{
  "n_layer": 8,
  "d_model": 192,
  "n_head": 6,
  "n_kv_head": 6,
  "head_dim": 32,
  "vocab_size": 615,
  "qk_norm": false,
  "init_std_down": 0.0066,
  "lr_head": 0.0077,
  "schedule": "wsd",
  "doc_mask": false
}
MLP neurons of a small language model. Each row is named by its layer, matrix (up: input weights) and neuron, and shows model dimensions 96-191. Each number is 128 + 32 x the weight over its row's rms, rounded and kept within 0 to 255. Numbers have three digits each.
After each neuron's rows, "fires on" lists the tokens most often at its 100 highest values on Wikipedia text that the model never trained on.

L5.up929:102177143086100127156108218075122101146123105119139141158148133139137089173100142116164172124133141122116128182092121115111066100140093150150140109119120142147126158123162148104102089194097141175056180106077136174078144147144153144047117118175077190088111187120109145184097138166145124147
fires on: " G", "en", " a", " g", " A", "pp"

L5.up542:099143111109163089158086113124138124081182123182096112161186128136160111120174104111147098088133091153124177141069126066188134150110115119172097138129126128172184052157116172120158078122111184057186130106092118051138149149093116131131160110116135123115198145142129171116081165077112145125
fires on: "es", "e", "ir", "s", "r"

L5.up615:128104120198112119078106143107096130097157089156160126143113152133152108079147046108154138178143170124153135116146128125121172190132081206137152124144168110119143086125101118089079196172147098208159140119089135162116063201104115097095148119149088088070114102160149125146124177198170106213
fires on: " ", "u", "a", "in", "ore", " in"

L5.up463:129115111082105109155069073152167118138135101140150153091072137043117092129071112124128139176112139124111144208118103108130109088145213143102111136123120174145145140131192121100102121131155085095162106101140159094096178095160113141106169146095147155134164129076158124137126164168129080126
fires on: "h", " cl", " f", "th", "am", "or"

L5.up585:087172174170138108126103105123158183144182136113106123155121137135128187161103084109117162157135209097083129067125111155165136078164158168176129114090163102153126128129133071139156095146110069148178188151120088156114122102108070087147131105123109114158156163152130157157088142161128149083
fires on: ",", "et", " res", "es", "g"

L5.up419:128139106178100137117120128130150103132101098211089102096131116144099125132101163168123194125079138102165146120119104121115097094117142086090119147103126125131164103087154098172127182172141125186095131112062178113150118178109111135096097150113149134113117131158092096127096075117101152102
fires on: " J", " y", "6", " St"

L5.up121:073124200074111063156128092123128131142163133074163107120135136158139077125105100089136129129158147110156144123135221173097144121091103130101163120140047130159129102144112125067130129108166138096128185144141109121158160109100145164099206129127129165131112160114131164074080136146119174117
fires on: ",", "-", "7", "9", "8"

L5.up374:143172093166129172129145172095111180132168173137126142177036155148114095183105132078080088134067132098077111072152133121153121119162170156100181122118080145092126159150158103118156115149113185118083142094151156112136144121102177150067142130118172164098186116082118121073068094125105059126
fires on: " w", "i", "en", "ad", " wh", "ent"

L5.up845:129145160098118157120127138127127159119119103104150128133176111108168115069127171165110084125149169164133112125128160042059111110190179131115150101094183157158146129144123152086099083138080129158178088082075139066127135147109140181100077109120190112116095126121101121081168126099131085155
fires on: "n", " N", "oc", "ord", "erv", "ent"

L5.up270:035143136107157163089154113154158074141151111185152142032139130110103130097110153117060106106158181079120112161141152099099158109120142123143150099132161190146100182091103136129125132127200091155125124089111153109116193104150110198129147117108139112106146125171162154128099099184156046107
fires on: " m", " ", "–", " s"

L5.up1027:132098087190166168126158125073153119138147110119093105108134107086142113094159174189167093154083100108154170124102122086179177128139154139109159046127138102145094163100097121185117179216150079149148099165128163074121135118145093113187133113088118163175124129097122138105081122072185132153
fires on: " W", "c", "W", " w", "ec", " t"

L5.up462:115083109145113109176102123130042114143149120154100127107110161158193133138089104065170092112145142164075176157121127150103082077145053148176132123205140149072164130154036149053175129125102155148147107171084149140177175054097116097133161152121178164144153168171172124132133144146107101129
fires on: " or", "ou", " and", "e", "o"

L5.up818:122100138134108117125169181169106160050119086162105064157114101100156108125124135116109091147120131155116180099125220153113173122161176119126108100117137151116194195094178149111095135163051187066177143111186112129138164146122156127118152144071164128140148127094115066076148119138114098080
fires on: "en", "n", " of", " al", " v", "el"

L5.up993:180190189167078145148089145126106084095128135094102125157176135161134122193175084118126127090096046090116122112135090129167132158109105130162138135137135133126110157035141107084213121090146181091138198134106174142063096101099141116161164140181173074116104122129162095124115116079094157164
fires on: ":", "ov", ".", "av", " in", "re"

L5.up0:191146098112120111093123165202166098105087144126133110168102106132159107165127115137140122158110146199148143084172154129161172107133131175072117084112133130178090155147064096077138134125137108132140123111128160126125104091040108132111089179140097073151090137204159093094140186171153133124
fires on: "b", "s", "e", "ar", "ab"

L5.up797:122149182121115124112167148181124149089167163099156130124134140137160131181178078108119129131107089154159105110056083093088126145098120174150128058168172157186140080171110104113130131111123108218124150115126155189147161110139123168056116126123081153062134101128185105115101141137125048141
fires on: "ed", " ", "ing", " of", "2", "an"

L5.up864:120158092143153116134104124194084165129115085121151097157067161083165132135108126069103142102119095146125138144144134148140183121150172051125177108141118114111098081105156162078074077112111163150172105161109164135132101125178100136144145107130152147213119165115122126073117138081126170175
fires on: " sp", " St", " F", "if"

L5.up204:106096114176167090120148117103083146100100109173137130091100102123089127113061171116124182157081117087183117107096078158122151050141128092173086094095138193108136086155139103083142110130179180157124131117192126092189084063122137183160144127084173161122137103126160129198160080097119110141
fires on: "art", "ary", "ay", "N", " /"

L5.up372:126110111184162189128133175135133076114104070135116141093157119154125142150084081169133165148141193138066160121107155072129128115101067113070118128135153153142115094106131076158126191152117092167054133140103099149101159132098153131126077118093071121133126199202152169102094168133164091053
fires on: " J", " T", " S", " G", "e", " St"

L5.up284:148097103089146091164149094140142110106108121167144121068133128187107121112105144168135115125130091176126118167134185097137155143102146039120161203174226146140103123163133158079131126131107202116109127136133191123100121107114149130097158177131114099117067073107123131128149173081151098166
fires on: " in", "n", "in", " re", "on"

L5.up210:148099078149165093086124121074083190150119153184136093127049152156116127126161113114107143183136074108187124109179135119108108126145068123114203150091149123090158083109074176123119102148138125143204093155114147102128118174118126123125140060140103146090117139118080167146072146104137146100
fires on: " and", " in", "ud", "in", " s", "v"

L5.up264:132125085097127176165089097151068130104061117138153139150151187110090095118102106142137134163117140144105165108193114123078130096124141108134106133190109145145129175163109112069161108145069104131203140141113139112144166125162145119141132150192125185106116066165183200057119154178133140135
fires on: " b", " f", " and", "b"

L5.up81:127174082138178152101202129122065118112118072113116097129153128187136100072200222152132184135089079116131133081171095136129095153131167046143114102133116090135146146145149108143088136142128134149142180133100072056071143158173117089059129200107130158154127148123152114145097132096096093085
fires on: " the", "ec", " a", " th", "r", " to"

L5.up378:115151123117174139104119166036178207105102119125138130174091146134155159124176102102093127174115074115126135100148097206155117148112141198164155129112114119142132091146083175146100162160161070157170098073098166147088145132104058144112171151128157160158094139114086087131137174087099146187
fires on: " R", " O", " o", "R", " r"

L5.up940:136079143128114122089096180105155162125167182105084155134128070101137159135117127086159171140070106172108146125096114154152167109196083127166160111130084151126167088154141083109089141138158113147085114107110131056100176119123173156127084115060135104186078158125153157112115130070149148129
fires on: " h", "nt", " H", "ph", "-", "art"

L5.up685:088157042141095135098121122182118137170163167100106144078096117074185060104159091157111089165153178146153124121144163086191140068136072081113116110124121133162082092180176159083145107128162166177061167172146057151070150135122106115124124094124160115097083134169115133139125157101152135136
fires on: " O", "in", " ", "h", " E", " l"

L5.up562:143129117134085142149195112118183143043171103140141152180123128106094152126139111165131095088162140169115154136132144152146104122154150115129118106112086061120138146118099112124118124210146110170106239090113134099226134178112131110153118170087148094140094132101172022079133180120127111122
fires on: " of", "ur", " or", "ng", "o", "-"

L5.up802:145116094129108135080175093124123176159132114090112179111124143152111124099088103157136160145105098110158182142125190104117122111054109128087200095107141176124120114124105076134154151122051086153115082085145180143135123110109155117156164087073156167173149141142130166120119081131175097170
fires on: " w", "re", "th", "l"

L5.up325:128121147145104166083133102099130104148110126083109235088128130155142167096145159137098087094167162156116129124141121116068145146153100139076123060110131174079140085165093154131134197158137124132093153042160065069071131129126085178126155076108147085153140129109155193113092157155161115122
fires on: "it", "et", ".", "ass"

L5.up359:168100105101136126168140124139145159086167100109110087067038136145133137105119187135106170185120134090119191079104161073096159165163157164123132129165135127160111095101098153111119112111109145124142205134088126084138151173126162148138051138143145084160155129079128107094165117122129145132
fires on: " re", "ion", "ter", "e", " pro", " Re"

L5.up197:143121135134042164101159092118135145104117153150091140126111109121140154090117080078174130163120137188107110132120108116105180087124111109147094168119136180109061161137087101135143135144117127126095110133172170157158073121196057154145067094087088088170162154167123141071150184102110095122
fires on: ";", " of", "i", "ep", "|---|---"

L5.up637:094114160211110103125142103100137158151086111169142117120155128146151172056083113062146062172142132051113134114183148156122074069135150129109128141156169178137094112136157079088141070145136164148128107154186167092161129122092165108108205150121139103140161115108097150141150179165113122130
fires on: ",", "n", "ater", " and", "he", "om"

L5.up433:091155115108104143160082116149095177096137161092078165136163090119194113089132153065112155140132117160115058075134079122133133153083140149125116074151106160064091100109079117142161122144128171139148124116103203097091083138165114066116130086073113155134098120092102123097143122096171085107
fires on: "\n", ";", ",", " =", "=="

L5.up1131:110140160124173099139084132145115102121069136109151104177105167148145115171159164123142157143106106157115112127109163126166135171157150129119116176147158151141097092031153147109154119164149146125075093125140187107092118073154110166090142108149116104133134148122204193110101124140148151167
fires on: " f", " of", ":", " was", " at", "ed"

L5.up480:121158138125104143105112152086175163097113112160151103160148110097103122157121072141095131147106114098143139181172135113168100122148110161149146123112153169136117114130103140089150147188147081130085131127153135094095149094094075093126120192133121181136077172173111164141095149174132100085
fires on: " a"

L5.up688:136132110160157138113114103137097100112113166146187152160103205117178137112173181158136125137129150156159129087115141155072162107214063109074140096147104149165133085162112072142097123128139124127089142182162093134124151123115140164108065125133064173149075113060095134077106063085105155066
fires on: "e", "o", "le", "ro", "ol", "he"

L5.up982:118105151156079108138196155097130141128170121099120153176131119149141120150217063149101146218185144115116177130067134123120145100164148155121099139074109137118173092092162116140131150123099102152084169136097092167069106087119107173107153077128190153112185086116052091112151185127093078102
fires on: ".", "ag", "l", " of", "t", "um"

L5.up134:137115122135145112152134137137136125132162128149088171096043083103088075074180135120107174127135143051151155102129101165067094196181120124096126138155108098109127149143154123091106193104075140118152186107095121126141137142093138152154123130179186134174204185077155074140032144096163124127
fires on: "er", "-", "y", "ra", "el", "are"

L5.up931:129134153142083122059091053096153165127136134132134143088130102084181181182096085115178112133081132135161088086136187141086127135089122176178121154142152137126166095168124130087141114120148055149149133074147125104167146025113131172089112134143099140136121140156165125140117148130123159128
fires on: " ", "u", " H", "\n\n", " h", " ("

L5.up701:162163117141091126114098144098105126099153126131144157140130157112127144156127090041119146171188104146128132163156114165056115127158112123142103108141132073117060124108106126122177137177065082192138105096129138185200188167138122111060138113178161170089108144165153129124150157191116115160
fires on: " wh", " or", " Th", "h"

L5.up896:162115131119209148052132119123149141143138112106138089137105102131114145101152129153110102126087152125048116118124126113155150212123086118146117155101084143093136097163100128151129113172053169080101173117117205114099147116136140145154114146152110136053096083114083110078145128107113121131
fires on: " in", " h", " the"

L5.up599:118079117114114040128089148135127138110141125118076039169110075115094129097135134164145091105078109151132171133169124155116148102115175171129073140140145067143177068146173142133128132131095080091137150133095199129160125183085151104145148128144169065108124136147166144145127147168126157127
fires on: "o", " of", "el", "ur", "ud", "en"

L5.up386:150137127212164084121119080088146152107063156185109103107137134079135134126176106104113087111159148118155127148191102130127136150088157050145180156165168128181107121185158119124166117121146141119071126158156189127144081073090090142097101147178105102192222126092088163182119112114121106113
fires on: "ad", ":", "ra", "f", "orn"

L5.up821:098117075087131084107090181156169132127108143182145154139147109126117140176104122150101144139091115096153133119152151129131130131121103075105141099123199151081136088125139126108146136164102135105141124082179065156132130133134116099136117150165105142135150111166101156054091218112095190075
fires on: "p", "es", "m", "d", "t", "i"

L5.up915:121160146094114166150077141150139115125066075129115118097145110075153109144137094167140088158121118136142159112111169089120120158176098082150106170173145111165133094149151106154188172156153113179109083060142163094115086104142076134057071117149139090135087108124119111099104149113095145149
fires on: "in", "n", "t", "ass", "ant", "ent"

L5.up268:139079119189139158106083093197110088093151094163152091166170134128147080107169118165111108126096156144139129102163161087186129183108123122143134132192121131128126153099209149095144116166116181169165116120109142149109110156099128120057108153095166072100180113085095086112140095162136160172
fires on: " in", "at", "in", " v"

L5.up822:146181186136124096120126131136153121124126104147086122117079161119052138133145132133152113127185162169091114099134106129184165134128103147145154125130121172085159148188173185079135108135162145196095207122152192100150130117137107140089094095175168125123124203099136154127136106103192105154
fires on: "o", "en", "ember", "ge", " /"

L5.up496:108150121079068098120143082136073131111147140099201106160142091159158121071141090142080176073129144132129109150111119095176152152117124160114083165209098168155100120161133106090157127146114149096092059163099102075166121135105117157092102116137146160106155106159130155131120132112112137133
fires on: ".", "in", "ol", "0", "201"

L5.up63:106115116116135128090155052113109188047054139059167157122142112109170112133157157138099121123162154097125119126147145137126147127158090186122084126101134151109088147053173124144105082124091119152126204145115139181100110095076133108063146129100205097129079130132158107093140134147115152135
fires on: "t", " b", "it", " v"

L5.up381:147149156148130162112213122117116104115111139127133116131118165099128107097154150138126071172179115225085111112150132116151119166173080078102092164116101177149092109084086126091123147173149155084058171132094178143135079135077100057044094101163120155104124113186147149071113109180111121096
fires on: " of", ";", ":"

L5.up313:143181124160095158122119086100106103150159140114153121141041149109097115155157129113106114159094115142115121095193081107112111147125110136141161115151141114143190096126128130145147092187151121047123149154110062190152217158100154153098197179131132160133134146088099109117105094064123147198
fires on: "l", " cl", "er", "6", " s", "18"

L5.up1064:160090146158137156174204139144111125148098156130099169152025128195119152112073151148140154187128074163099136153137114144148144119136138109097142147084188114106153155094155106169037106135112097146130119133132152123079124089105144140132164072117117111126163146072104119131086050107147137086
fires on: " w", "w", "l", " W", "W"

L5.up848:158100145133138129157105121119106148166074102154104166060092105098160160180100169104112103194077131141129196060157172076082123134173099101083200158164120116120114123140168162108080175094132086121154146120149143162133114113117129158073112100103126187133147156171041143135120125175142076158
fires on: " l", "t", "ass", "v", "ight", "ord"

L5.up247:071180177124156121076090093088107099079127131147110148110146131054097113100094124128130099139130136106125093106165132097127201126120155181108157127133143146118116100113096162088085124147151150070154165071104096120102115146102105142148129161129159162115096150126135109134115122161128125157
fires on: "an", "on", "in", "ian", "ish", "il"

L5.up175:123173103163142104107191122129081110104102143118122128156129122131129135137169135075057090148137168149121128115190114102139128148189183074098120144200220118170198141157164076116155093137074162151147157045120187132151131094082138108123153185104121164132158133120205142118146116151129101080
fires on: " m", " M"

L5.up439:103129075182115143113151127127142120073129121091093123128097105079085100139089127129117177155160138141142152099117116148120168123133099148108120130098167195127096162128130111093103089109114152124116099155115109068190178126156119161094197118102097166137126117158112130136091109123097154140
fires on: " O", "h", " A", " of", " de"

L5.up572:113109187162170170116181184123149138093124099168129149094123187109119130078135142156148152175097151146146075122099174152165141152152105149122110070114126154122151148118139123068101107132134137111116085153159083098169136151172162186109047168060138107074135186091172129089147135123089144164
fires on: " re", "fter", "\"", "le"

L5.up916:158106108104101155067167132137101123139107105125129093114143140135140123168093191146120114143171125138092074128151160138056128077118067071161098107124143169119126067183136096068195143107165186131175139083092142112113106107068121176096128069179128180142132119173129143112088163146123069122
fires on: " un", "ers", " Un", " Mar", "ic"

L5.up671:165084153175081156082137149143140166088148110151114120192099065131166111166162213131170083130091135165163106101157112117066154053127141158121141145107116113139158132156160163157093162115155112134098119123120142090123107131153122113074149076113124064083096080097136121122097130099148087149
fires on: "ed", "ing", " was", "ay", "ent"

L5.up3:125128069182126067160126151111100085174098108133104167132109140138162070080102178130092131176154112102146124069106140103151112190124081070117078113170154166149088147167131139089136177167079153181127131150098138145220138046128089100107128146172122064119098148154144115175114112120113118107
fires on: " ", "est"

L5.up101:146095062139114144104106120147032107094158157184067120087126158144175085107175104151100086201190158206125118099069134061097166163145175143107168136108096163129179196120108111155159176151116109151201113119174168135117143103100120121106113164148137102129145162201118051117107135141178120108
fires on: "u", "e", "o", "ue"

L5.up179:149089148157090118154149164053072068135106112159132128121080141124135133071104076151129064115149168136184150117100141095085128110164163108105157131082152119144159130154105126193082104101100176116147203153131155080147094075110173151183126135157131156145099124086119126131124111135080132150
fires on: " he", "y", "gh", "ge", "le", "e"

L5.up198:129163195164138131161120097157135132150164120097158165102136070148097124147159117128074122131080082169139108102172153116092111181158108113085152119118153152123105066083205122133122106157173114152169125154107118159099120116121093148099109120119135122098127178111112096070131138102173091185
fires on: " P", " p", " D", "l", "en"

L5.up9:170094114088157109099158177129149132144111134093114148143150141059129129210102119081092145148091122127163144099089147134112126159167155132171068112120165134197123100116104176067152155158166132130084141146133108135085134067187118107099106173064135179147078171117149177181060132074175194111
fires on: " c", " con", "b", "p", " g", "pp"

L5.up803:147094133099150105163106155124157160112096112143143074084121085196233134091122127158119135142125117062133132156133185119144086185201144122130142092152133104093143188105138141047103203074105186154122113156127093136168095166086087089127164053132151144085139185141148146103135096141124199149
fires on: "el", "ab", "ro", "-", "l"

L5.up253:154154154174177103140145162146109085109080121104086100142066106104111154085115171159110160078153151141156112104121047135106107105115163187182132153109172102140074156116138134104134048142115145106144184120164153127143109137159041110178081089123098143121179133120089074139119179091215136140
fires on: ",", "b", "ec", "all", "'", "ik"

L5.up391:101126154147135147104117117125157089132198140141137080159154158178114158087188160090135102130109118113117103147115186147145105144162107148196137126180126105154063179078092170175065136146123125102187166108113124131119147158091134172089147085095108151072126166160066164096117152166100129163
fires on: " at", "n", " c", " in"

L5.up220:142108090107181122058116151156120159108090149089095112169128132207133084174113132076079174159124133187099180160103100147155120119146104075161137168178134148135164106175092199122125178156124143125137115171150130160130085165162174174133106125104155151134166144170092084126052152157131140071
fires on: ":", "ation", "ec", "er", "r"

L5.up290:106119194124114176093065123109164161069095123159142126105175106034110086086129182101141079108143075168173138140133125118086127096079088072133182122116069182162130137141174154137117141122148142161141137106101134134148122155075153154117156103076123136102151139121180163107160144145137118108
fires on: "ast", "c", "en", "-", "est", "er"

L5.up756:097107170104128132141144077104124145143145149200163151129165115200127168119124102128116137128074098103134115089155115157134109128097120079167143120073161189163148189191057113151247178161115135149152103147110105104119192133087157146083128119088101116138081138137082142125142097108101125089
fires on: "r", " s", "v", " (", " S"

L5.up1015:079115122056132131124193124142142157166133058179117173161111116113152123119131098133146153098173125136121107090110077165084120185140072122077128098177070125136096107139096121192157168086217138134142141190146199112151144195097154139092118126146151160125165155106126108081112130102102136117
fires on: " and", "a", "o", ",", "er", ";"

L5.up1079:103116051112138115097114053160086131094112146155170153130078157140159126175098112092086076109145094144113120143086119111112141073077127101186136150128125052138099104082132119185110129095145176092183117104112137127109188116126100180120107080161133111106148116202139128165165198129147144121
fires on: " st", " St"

L5.up1025:111112112125117120134114102143105113133184091124095175111161127078131139127120160171143176145118099131122209150121091157123079053155090175149125132168127102109151102155117069127126049139112107162115118130116158083143163096144173151091125114087150165168122170127131188080089114207050187159
fires on: " H", " h"

L5.up655:119148152052098065149130141144183144129111102105158076107158139152176113149139127140213109105139088093132149126077144141145145138144168167119161182160141130089089060133131133103119122120076095128163135140134171116144156159079141173154148105098140105143164092124175140095140139100125105060
fires on: " re", "es", " ex"

L5.up91:136113090125092122107142149101121074139148156159127158143077141114176183126100111123127123068137115143140127107075126116110115180185088122077084131117188124101167048163090175134086171164086161088171089167142099128103145116182105143109113173079134110111114079146167142114124082121138106155
fires on: " ", "s", "it", "ass", "ir"

L5.up537:089124114146141121157152096116034107161097121195160135112128130109039122145165166117057182123121148134106077097162122139093138150161198164134109142140116092139143100138127076109177086095130123100143159123140153122126124100108128164122121148121132116167070131093192150107163160121115149089
fires on: " m", " f", "ic"

L5.up1117:144103152122111161166173116122104082119092099156150133100036119167153137153103140079092123153159131136084186158105177115159118076085104130059168131130087120165087120125097080111086137134110192117123178117154131133137145111107159186155099164109139123146096186075088152052087117147075169124
fires on: "-", "le"

L5.up772:167117146161112124165138128138130142141131094123141117129136093154081131148130122134093114137090122142124144092182176087128151118122084104131094070071084156145172075115185096125126133135101151089146211070057133129150116109161088092143164121080099137083117135083117101143092108128202136098
fires on: " the", "ent", "ub", " |", "P"

L5.up273:082104131076130095100113110166162105157152127121107137124157141137096170102164110147091126170158091095179171147091166083128150182130131108069125136154169165119108083113094136161099200120131147199147123094135124120121132091144119157086116139120146189126078098172179129176152130096197129107
fires on: " ", "Q", "l"

L5.up622:115191173146165086151154109140128151127147119188106091180105168114063101106153151108134114090126156104112156158140191145111113165157095148131163168066131168116130064127161156132099118140119124057096156090110140133137137158094180153117161114123191118066175144128099065185122067125194128139
fires on: "l", " cl", "ill", " l", "ly", "el"

L5.up402:093148142092087150108114086149124104048154130133159120090125159060157130154146146110148080110184149158165151112130191120158187204109136069089157111091144145092110136104128140147141068126146154139172092141146134109145130072142146162140126151118104107126195109127189167125094140112160101157
fires on: " de", " of", " ", " F", ":"

L5.up399:205101138210165145126095049121112070112100096124173099149084158125115149154117115151156129119112077152131070090179140173115077121110115116166138111172155152102131068108124149086117202153153106128060180128117142164123122056092112146122144133157118098094170150143181139117128139137085117133
fires on: " of", "er", "B", " B"

L5.up410:082105129094187137122075100134123164134182131122132102201117048115168183142104133080157128126108094117187101114124047117072168140107121137154194179134167147144062095142123149154088160109146135087107178109135114098156149072113099091114117166119162114124179177074122157138123077120107133101
fires on: "===", "P", " P", "om", "m"

L5.up159:124212116141149134128162178116146117130120168114099159184116107128091151179187137100162113128127100078071143102130132168168133130096145133159157136183177155144186077103107166093134180134201119147109110174134119116160144086054086131115156161097116098143135171166183099098095147102093134041
fires on: ":", "ra", "s", "ar", "ill", "ig"

L5.up32:130101123100124101156164144153116133106170158183164180144135146161175163162136137189146138143120080174130136104065064103118119120095135162141172111132199119091097094194105138136148145096084116138178167112102129144168083061104146080122107075194144170136130144073173082110110113134139148103
fires on: "s", "ing", "0", "es"

L5.up42:125178133150189100078088141165160177074118097131136156123145161094149123155112070145218125129074124102139164127121160123139133098144093089190154085145130166088129148151145095137085088128129088110105155101072138119180164144161152180105102077099152173104201142098134129150117138146135097129
fires on: "ond", " first", "wo", "ec", "inal", ":"

L5.up182:087160177124101110118188102112162147136135143129100101204120121137123085117107081130169150172161143162139191088132067141114122121144101176131099089133174094135172108165192133166166117109151136103110076136114132169100137096106136124113134126110125116062115133144161191126153174132128161092
fires on: "a", " D", "d", "o", " C"

L5.up188:123152093151151141164164107135104132125173175168193158095146124119102152135131136084091124156130143120128105055173108173129179030146144095138095103142119137114174174133138144155086120138096063077142114162100180137118183091138109173140058159140139116158115130123133142103115115114179144054
fires on: "it", "at", "l", "us"

L5.up86:109137161133113133105164153084122114154167187094168065200123160169123110181148135199123162124120128095176117140039133146132109120108093148104140158080129096153111125113142140123203158112101177109125111153099146105119126132101081155120126080085135129124166127132131151110194122070121144108
fires on: ".", " on", "ow"

L5.up1056:144117182161180130147141122136135122124150130102164184177077140114083169098139075145192189081084090117158177186092111107087126142120140136171131084123118115116100145095139130139141146120087128105113166155141154110082163112095136164145168156106093081149144134113100115098111050125128128111
fires on: "l", "ol", "w", "he", "r", "k"

L5.up400:152097181085113197079101190146116138084150135148089153107112082063177165091068102127099131169130105094142102094100168117157162117082090095146133159116151111115097105131147135158127110085132137071100090140125153132089130140125100181126162075155139134085110137140144133125140208174136069072
fires on: "are", "ul", "al", "ire", "ial", "old"

L5.up470:134108126167118144155122159166102163137146123077194136170106185142111107108166132123110127120116167125155130182136157069143144182134124160158157080139121149157130120113164137180158086156128129149133113099097113109147165152115115099125102103129121147120165176132103163173167081133132072138
fires on: " C"

L5.up236:099157144100145099071131100120061072131077203173114100127083130092186125119123098134111098155132117099170116118165140134052102099166117141107149179130085162137165194136111094120171175092114183193163094172099126145122134084139112127164130067086175152161114157112145130093146195140102142111
fires on: " B", ".", " b", "i", "B"

L5.up765:079163205169150137081146158120081095121099112189162122190086154077139130166117112060110135139138162155128087072202174146096153165162095144193097170122147113129151098093115150106130126112158076145162132136127144178133070096092118093098104094103199113133176167104113184107093164078131164159
fires on: " and", "if", "v", " first", "e", "ime"

L5.up209:090113123174114175124070093146138152164174165111163126115135135119159075083192126120093080143157161073106140048156112215125125087144075155145132132170040108145129189084130050086153104140167148166129068112161127077124215152150126112113079143153143089137177112101134125106155054162070110194
fires on: ",", "ater", "ated", " are", "ly"

L5.up731:114194080128123144050146065106159074139110152130161068136125115112142130145119147127067112134112159105093159136178146159142194118121109109149065145087152113041162070085149109108120137125150104110094128079151122127102094118145147158135169140087173054135109116173094196078086141156132134119
fires on: "ch", ".", "t", "ach", "d"

L5.up620:101147100130122125110083130054093148147111143147164065153105057116096046126078150121045090175147109121131136156073145086104118090092106186099144122102167075117124159181100101151113152174118220159105131123101139117137135084142150096102115140108152136138105125116114127143109166121185116150
fires on: " O", " I", "I", "2"